config.yaml
num_hidden_layers: 24
hidden_size: 256
num_attention_heads: 4
num_key_value_heads: 4
head_dim: 64
intermediate_size: 1536
vocab_size: 1024
hidden_act: "tanh_gelu"
norm: "layernorm"
norm_place: "pre"
norm_eps: 1e-06
positions: "rope"
rope_theta: 10000.0
rope_fraction: 0.5
qk_norm: false
attn_scale: 0.125
bias: "none"
tie_word_embeddings: false
parallel_block: true
init: "normal"
init_std_qkv: 0.0235
init_std_o: 0.0
init_std_up: 0.0235
init_std_down: 0.0
optimizer: "adam_variant"
learning_rate: 0.00138
lr_mult_up: 0.948
beta1: 0.9
beta2: 0.95
lr_head: 0.00605
max_grad_norm: 1.0
warmup_steps: 280
schedule: "wsd"
decay_fraction: 0.663
decay_shape: "pow"
final_lr_fraction: 0.0
batch_tokens: 131072
max_seq_len: 1024
doc_mask: true
train_tokens: 1481000000
max_steps: 11300
dataset: "wikipedia_en"
MLP neurons of a small language model. Each row is named by its layer, matrix (up: input weights) and neuron, and shows model dimensions 0-255. Each number is 128 + 24 x the weight over its row's rms, rounded and kept within 0 to 255. Numbers have three digits each.
After each neuron's rows, "fires in" lists the words (lower case) most often at its 100 highest values on Wikipedia text that the model never trained on.

L2.up121:090153149098119111098097126089142130102142101139108083127164123112104056113136105132128121143106109131074114098135107100083079122120154092120163119170124078121106118110122191129116109133149166059120100139127087104121088123114102123115108137119101132106116143122131173121090123144155110097097070137083131088094115125130096129119116119118132134101086096127102153129068096103126106132118110117132102126118124089139127103112075138104111130145101109169110136103138149074158085138110149119126129099133093104148141113106136128101103139111150147150125106109076140111146149163109140115078125161152141117082111110128097132122154147122080128108089118098097126100141114099145157117131128103133120131118127143118142090118114106103106121093141126105115144146104138098120131131109155
fires in: "following", "few", "followed", "view", "jewish", "review"

L10.up566:136150151115150160135139141129134144156165137168162136140171151152146149146105144132142133159162157129148139137141180163170161147159131144159133138149151135137159153142171139176121166139150136140151146162132138157143125149145136153138143172144186128146177141159137142119126149160125143152128167130161157134133139133123153156149145189155125137164145156148122131147141120161154148153137151132167149165135136142128127149127178132112118122191141165125140133153151141165130166175145145140165168142150160146143156165147140129141145115177166169143134131143142163118149141181142154165136150150148141146174147127160128130132111145136163144136157157184160147131154147150166125168176147134146181142127160147136130141158160123154174159131139149128148132152149126135162134141136125
fires in: "can", "candidate", "see", "presidency", "considered"

L15.up1443:138132080123094098130136141086132097110100134141081130144123105134152101077129124113146120132143121150097141103109146146172124124131107130076105141122113104117150137094138092102119128100132119140130113149130118111106153137146138117124125135137150140139065164135121123151117086108130202127070104134124154085141119136132159099124137142154122130120113149108141142099171112139097113109199176128118113140128157177146103124121103129131149149144138105147119132114154144105134127116128158194131122184133133111135149121133117143134176142140097140135138127104163142090133123132147118125129106171156132198132086092142127131102113090139131080120101133150103090141140136139091093078133175178128100099129101117118103118130074139119112089123135117131126137094154161171137113102112192
fires in: "and", "census", "ship", "belarusian"

L2.up718:087105085127082116099099084110078081113129113123124108112108129124048093135120090124149141146161119107147120128116094102056115109121122094155121101121106111115149101098111079131119120109111132117130130108147103085094103089108105101097107105117123090109129126098120125110098112128112108084108121127136156117104125132118088104123076104112124082085115102131131107136096081106124125126103121129132111119123126122110084080129126097074121107094139125125142112134144155093107113091175122088103114133104090115147104119120130099103096130122118096113118134124121125101080103123129130093108100121137115133109117098119101116083133127122148154110105110126132115086123118108100103113085134106092159130134097134106109118102148135113101118107110080109114120105096136090109073089132094
fires in: "season", "through", "university", "throughout", "northern"

L14.up620:110112144141100151077160157074131130133158126158143148114107113137122127170123125114127128113096203127123132078148149158150134116157104157155132130142106145147144129100130135176146139114139086114116153178110125077157103163109101142097184136155122127125143136123139133127128131119104186093133081143132065110119163106147139119142114133122110111097132115130144120125080137131135126145143126174082146118125177119126136121096156107095116129096145141125117079117132097153098145118134149122092155107102145117152126106150083144128134107153127160111081153096096138166107095111148115144104136111143126095117094164118153129141141115195127092098130143155105117108121128151137128098158112115099120120148108129107134068121130116109115092154151109066132153151138113151138175110148090
fires in: "called", "year", "girls", "considered", "girl", "felt"

L10.up481:122099098135127138124118135110105137114108098114143122120121122100111120097123110122117132141089099110091115098116102116084111105102096124112106107077120080079124055120125131096120107108107094102123087126112133107111129106116134080109149082092098127105107111087132097147137105134124133091117089126130116114117124109114113090131120072121120121140116088125109094124069097133101097108102116128099139105113114097112129126102075143121140103100084097113117106117117119113129113084117101112123126091120087089098085092121133127128132130120091094130122136089134116104151129115126124116124110130141070122109149108095112106134112114119090126113105122094082105103078094104115123097120079097124115117095073115101086072105065114099126115118122109099133114138129128106112114102097094
fires in: "as", "season", "antibiotics"

L10.up597:124120121149125112148125158124140154142136122150123160141132134160156106130151156143123137156100139094109142176123090165117136103127145158100150169134103105141133144114113169136134171129113157124182132134126149104173125176142133157151192134135134130132088152143091117161151161172153123135144171142205137116090130140142141203136094217162125103147136159132147150115156161142120113109131112139142149129157173107152157106136160152155148123129118107161116123139107140149164121163104108115115127118170122132132154118133133102137143159137125104152139121107123107146159118109164159175147127115173134124101146171120130173116143115148116134151126145091137150140112124152154160160177167115116110155140127154125142166122156137125082147160111112146131129139098161120141137112141180
fires in: "many", "became", "league", "left", "place"

L2.up401:145124172113164137106119118113133160142098139103129162128121121108126145129110150151117116107136100119123156124102121138147135116099125110148144128100166092154160143126135174120095086099130141093136129135117149158105114164153180079154149153172071191107102177152100165101124154132145156118096137145088165120146147112130144118144161117136129104152124119165093108138157090110146124134134141155163136158158144088144102147129086162150117103108114148142140103115102131117196157158135130136124103105141140112155120168121169120148090170111160135120147131112076120088116150168088108134120119158100127131137115137113117107110132107071126144081119125156143115078154109136140119137120131138122090100180135150150135138097115140114169117100147110168121124160113126127146090079154130
fires in: "can", "no", "union"

L2.up648:129104090144125140097128102088095085088122118139074075105137109100063144130114088092134121151135107112100146130102117101126123103101112123116150109089089081115126125113111091132079125111116106121091114126113142103104104118113124061105113101108081135129117078102137110086111118111108121061120132154109124130092130158143093103109144089109137124124115112128100130095106127125126128119092135132108106119120114111103088115123066125123109128121135102119125126106153131109097126079143099125127106119093113089116100114105145110126118119100102108106124120117127127135114107100066123117083134126097130118080117113103118125097112087121113094102121094110129117098102118119143125104110100117103133098116101133107111120118131045111108110103117089081112103098110117111105089137120084
fires in: "all", "approximately", "appointed", "appeared", "appear", "approved"

L2.up449:096158116081095131129114115074102109119147149105097118112126131089112135137133150122138136128179113107096127126095106122045128097105099089153140095078154171133129149156120079164121131088119106090136128099167133120115131114135091106122133118111110177082116176107086124094104114108133123102126145130144180119138122156127110104128111143142156126114138129130106152088116088127130141127125135114117160140138146082099110083122088149135113133112159125172142139143152178096123113104166117120136124115120110132114118109125123080148135126077126116126162167131123128072116143118203087106124139112150129123128135106131100122137123106094096136098102118140097137101121114122127141169087129132141184115134124165120135150134097153098171158103145111129130121145118137154103070135127110
fires in: "can", "where", "to", "length"

L2.up693:112102126143112169063137166138125120084123130135096113137116127099133121108086099076147133121151120142109183124101084070158148169139142145152096132153110080118151148139178092087093073129082123122118131146142127137133094121112088127126147087109117131164109136131143141113161131144111147122149147131124112093151147134106103191155128157080137068102097093157152150131098158117134125132146130128138127150086137158117113105074118141141162164120128136069127115146133166114133129150122096144137132111127140124134107119117103147154152117134137136099119118135107147110155149109152140135132143144154154115076150091177145159120153113153114078127141118117104168151114141124139157140151131118104133109151141112110078124103119153155117122154134141154111146131149111098144147118061162
fires in: "new", "while", "used", "whose", "what"

L2.up486:122112123134149137163119127148143096172137143098139126132085112129148126121114139133123153082151134127186154139154161109127141142150159157145161144121185172147154155135139168137132123158161122116122186141141129140126124136133123131107140116154181092156152106167128144058159130152159132146130149125157117151147152145144154139137124143134137143148163158146160150135210113146129143129121133147148178112142126151160169158150192121138152128137168122156156149128115134174114135122134159120136134177120145143165127132151121128165127150176142126152133133129149118163154130132130178134195131130113112156144136118155150154127119158116153135144142141145136150176164126144152134141135151145140150159130130109128130138152159250149155148123120138130164135133141136135126141125142132
fires in: "would", "award", "awards", "towards", "awarded"

L2.up4:139128125118146126088103135124138121129150172096134118141123128150138127113134140126114170124121116113136154126106116138106144151132126088151147104072152154121144076205125167153155135140125142120143132154142105150158108149148144110128133124108094165116158132151163128187108144105153146078153142142153134155172149131138124124141114139103167134115142133144141146099150122153123161130129140137175184139161100094156103129141089123150106148126144128196138142113113144130115101112140117136096133106092133133112157133161125144133133133141142166165147160175111153103185124102211129138074166104143107116114123168149098126126140133131139104117137144134092102140154092132121192123142107125136159177110118173140143183124117102106132142139117095140153154066145154165130115124133115
fires in: "when", "after", "during", "featuring", "professional"

L10.up367:134118137139127169124140125109166119150132137137138141147138129149151140150145181109142146170121122130117156206123131175116119146153165126149093142111150102101099087138115154104129134169126153144167143146139143137148165162134131121137196133106123134125119141137102156178131173164166133155144156096178124138139154165121130148127127164151107131181121096142124160145144130143163126130140157154154131144132159145143163117149137124136121133182173136161171141118125137116138125111126130162118142114149128148115180169159143124119146164188131109176146149110146135148148165132145169168129135138193130130118151148134142139160174162180106140116145142139120122148144144121180154125129097125132109182114174150133118131139117151112106153118125153152130149166089132132177110126096125
fires in: "as", "record", "records", "recording"

L15.up1264:120128139140177132101140111136146106114162145140142125180126112122114133098106134166101090154118147120126114076137139124134110099125086145132129168133134145179097143125097128120134118115143113139146106170107095130074147165103100103103153126113140141173148124161168135118148067117144135126124102114159134104160147177120175106152129149095173119117124119149153124104101133089107117104116128157154084123123146119137125124128105096139117196127121116114135086128147143110103137129123100142102146088106173122112086104112118107139150160169148123108096127168085106124138117156147154139182161153128118135146107096130142159135111080181133130176137129132136112134128153139104135137142111099097113117136108105086114129149116167141108046125131109119130140123111058137146107086151122
fires in: "make", "made", "earned", "named", "take", "taking"

L2.up817:168146106150122163160149153118101137120166178137146096139138165156119166144151106125114076115118141123082130137144144125096141129087147144082150149097094116137116143120130038118159161131100080203149126115136087110161159141124146171180132103109153120133112138151171124119114128100116116179164121079147091138139099159121139130112122120136140138140163136111156119100183155145172161129153123117161094129120114165140151142152093158156091144148167112098122109167101151127138094105138121119165133143115143113142129159133111091129126131127148148175134140140151141132102145123132121138164126121130136127159112124152109125159140118152152117128160136110115100104090145146124140110137141128119148151131167129101130123169119195153171139127142108143163150116113110141143137131140171
fires in: "about", "white", "website", "despite", "site"

L2.up1361:169142178116170109138135191147132159171115141106123152135051163129191154135116148168113155065117115112160156114147118147093120166118068158110121157080132111149150138130161137102170157093125099119168140148113128154148138142127142133147113111151118159139124130122098122158137140125084157129131144130156107146165130135112162123137140149149126131138119132146112131106177147140128140141162134143173154142108129120141120126142090134125106130104141135121142098139135135153155130122091121114116126136120132141130137141130104124146143139139143137160135140131108105083134103137090109191126135079143119092229133129116118120114089110094189180138142116153127099139110134134131125170146117149123134117108142108131128145089124152119147121145115118169173130143127131183137109096102156
fires in: "it", "no", "website", "baseball", "italiano"

L2.up652:103155104083115110096125112110138128102081126122113143113109139105111087125108087134144141116136123122110092130105124137075127121099136128081147106091111097121111064143135094118106156100114135118111121091098133122109135140133138093172125117122109146128131071097102113129123128097116116102106137123128153105135128124102122099113148103086107089116113111113108132102073101112131133113107096122094104134109143093133100125128123074081096112138110083092115116134131134151122117088128104126140122107122115125116153130123142103144159130089111094058129134088121121120116091124111123108123128098117113128102118078119116109096107056135120124072115102116142127091143100110153118132115117136118153098118110142131113131127108038109118125125133155142091120181129128124123092086119036
fires in: "can", "nizami", "organizations", "size", "organization"

L10.up179:133101144110072105103122059099158083127104148126118157148147125150108121124129179121131179118145116121156147173105136148106106159181118099143076113118176165087135125131108118138125115139113115142115164159116105145144101140138117094142141090149131122095131131141075131125117149126119106129121166139157083130158109148123132140144143168144077136113138145130092147139136104147167147144124118130158128111124134107108080113138152103106123155167174094140072138107137131119110127130096116127076084122139140108157145149149125091070108132119134155132118142140108123112069126130131136133139147115120148097124092144103114125129123093128128100128099132168146117125140111102140153136150118144115108149115137119118109153093172115115125116079101160163124094099078065104158078087120126
fires in: "during", "several", "1"

L2.up371:129138112154121177106094114131110115115099096156114095112113140122097157139115159132115116115088130129122116117100130079122113091126121080145128100117118140109105129102108122131134054085099140100094128114112125122095106122127172061093156125152136153128081064129120142108145112100117129090107113162091112125083141124131121133109130102116105126120109119110088141150095127112124098100094147140098110160117119127103102147137177124144118130092109166140101096142124123094133160146114120134136105108097119122070131109114149126131136174155138109094136093093105131146121136142112129088059086142106114116106111091099106111084119121138129106091125130135138128105132080129120100119168110130085096095118098136150096128113079081110090106111114126135107140118120142073120097097105146
fires in: "their", "organizations"

L2.up533:121168135144161119152125166101113107149109143101085119121100126078139106141114175162118126134102119097137174144169137146069113115073108126141182096054132125152142151164109161160129145114142095079168126150147132140118106104125160073125125102133148138101130166121123096158121104138132159095163142126170121132157112120117131134093126141131146158104111104142095116121117108125120124145142099108177103153136117111118133113124099098105143113117111140132166129122181170149136074128136122128104151131134136145130117101127099111125141114137141103145179167155083152101137105120200096127130152114172140110098146089131087124114108094131125120110099149132109134121083110116082127182087121096143120169131115158125148133142121122116134143140126103147114149098134135155111107121109133
fires in: "season", "house", "both", "mouse"

L15.up1110:093139118109115153138139144115123106169159161130110125168086124092121146121123158122166147162118141141119145103158125129147176125083159090081117146170125129144123127122167112048127128136126119139148077122097118148132132131118116117142087115160141151131121182118152119115126151175100089114070145172156132135168145119157150149139113137127150177153130135101123144134142154124117109154092110133130141128101079124129113148134146141116162159154131117155125081140114142114141203085112105097145118114101123128124123164115148159136143100129089144123119131144108130130165111136128160120142131126098104152132153091116148137141118128119171091122143102095112152140104063154107131114165144139127102108112160109108106151147106175093089144076111102124138081173098122127128119138098120
fires in: "to", "be", "later"

L2.up885:098123135122119114132078127156108106142177107137121120090148128128139106117124145126115127091146110108105138134141148115099126133155132157148137172149155131113123095109172156131142094143117123111069106135139116100122100116138143194095146131138114107153107112138148145150153116142140107142133074164102123116087125126139095123140102169128115162136118159151093138162136166124114112110148157124130165117167131123108169124135175127118157125114161143159137099093106165177171111126086128089098115156121161116107117128123117132123112160121143156127147138107137129154155145129159173180131126166086148171130140103121133135164147154082152116149107149134117153163146123150074148116122186151156155106123153113134119094096121196128097132124123159126171098121103118110118138142103204
fires in: "new", "later", "pacific", "scientific", "classification", "significant"

L2.up1512:069138120112145099113101104182120106146115097135125156130111127161127102098108135134088170131137112139161093141111141102138159142169128132156067109114135153129130116120152143156145124144132140114105141097125120126089112137134099201099126125119127099161128088145143133155112121097171095123100108127155141126116135108090131095121117133067117091108158182098134133143164103137140111120059149101096150120154124114121147144117134094124141072102109140119139118113120148145117118097083141112116117123101147137135128117119125135128145133118107135093104103100145126145163090138207146117083098136078145172125116110129134126167135146140164088135151153131146144135163149138071141109137151137132142109106118109130122155108081089108159153130113142096176112121172133081124120105137113
fires in: "00", "000", "2000", "towards", "1900"

L10.up1455:124152156114177149144135130140133137172136133152179117118137148120148145162128135149134139148142135146139138102143150111132164166163136134160123140138148126166150239105165121161137145148162106142117187117136129152141132123112147171137084160134157126158168124134161153134113130131125158139146136153146178114139115116121130145134143136121153134145150146147135147128194125177145142155144134119154154126136152153110137166135142151121126111142129124102145141146147128149113114176137159131134175148136150132157149147133141131138141154135155180125168133167158133141136105161106151154155153154139121177148108125172113123121103162128170171136162136175159186119162160158138102150166175126112153167087152160129142111152143148146166148163152122122147142120139138136146126171134148
fires in: "born", "including", "based", "reference", "different"

L10.up206:156140155148146126143135153167160119185180149129163145134146140168158140133123141120141099162154123149144146124155140116162137129149133125120123129145129153132160189119161152103121150114149146151174168114127158161144110144144167167124120163135162124142124106146150129155112157152148152131136154167170143126153136134152171162129121172147119107151098151136141134122177144130120141142132122114128161141155131148130140135150197122171133116128135137110143165135138121135137126153174143127114156147152175144173171150125139122093145156139138117112157125145132138125126119128150134147123159144115181179132131130166141145118140168119151160139142130185139203158221130127126143139161143119080133174112159144151166119128160175148148122147142131127119150124140156160131142144152161
fires in: "their", "0", "category", "presidential", "music"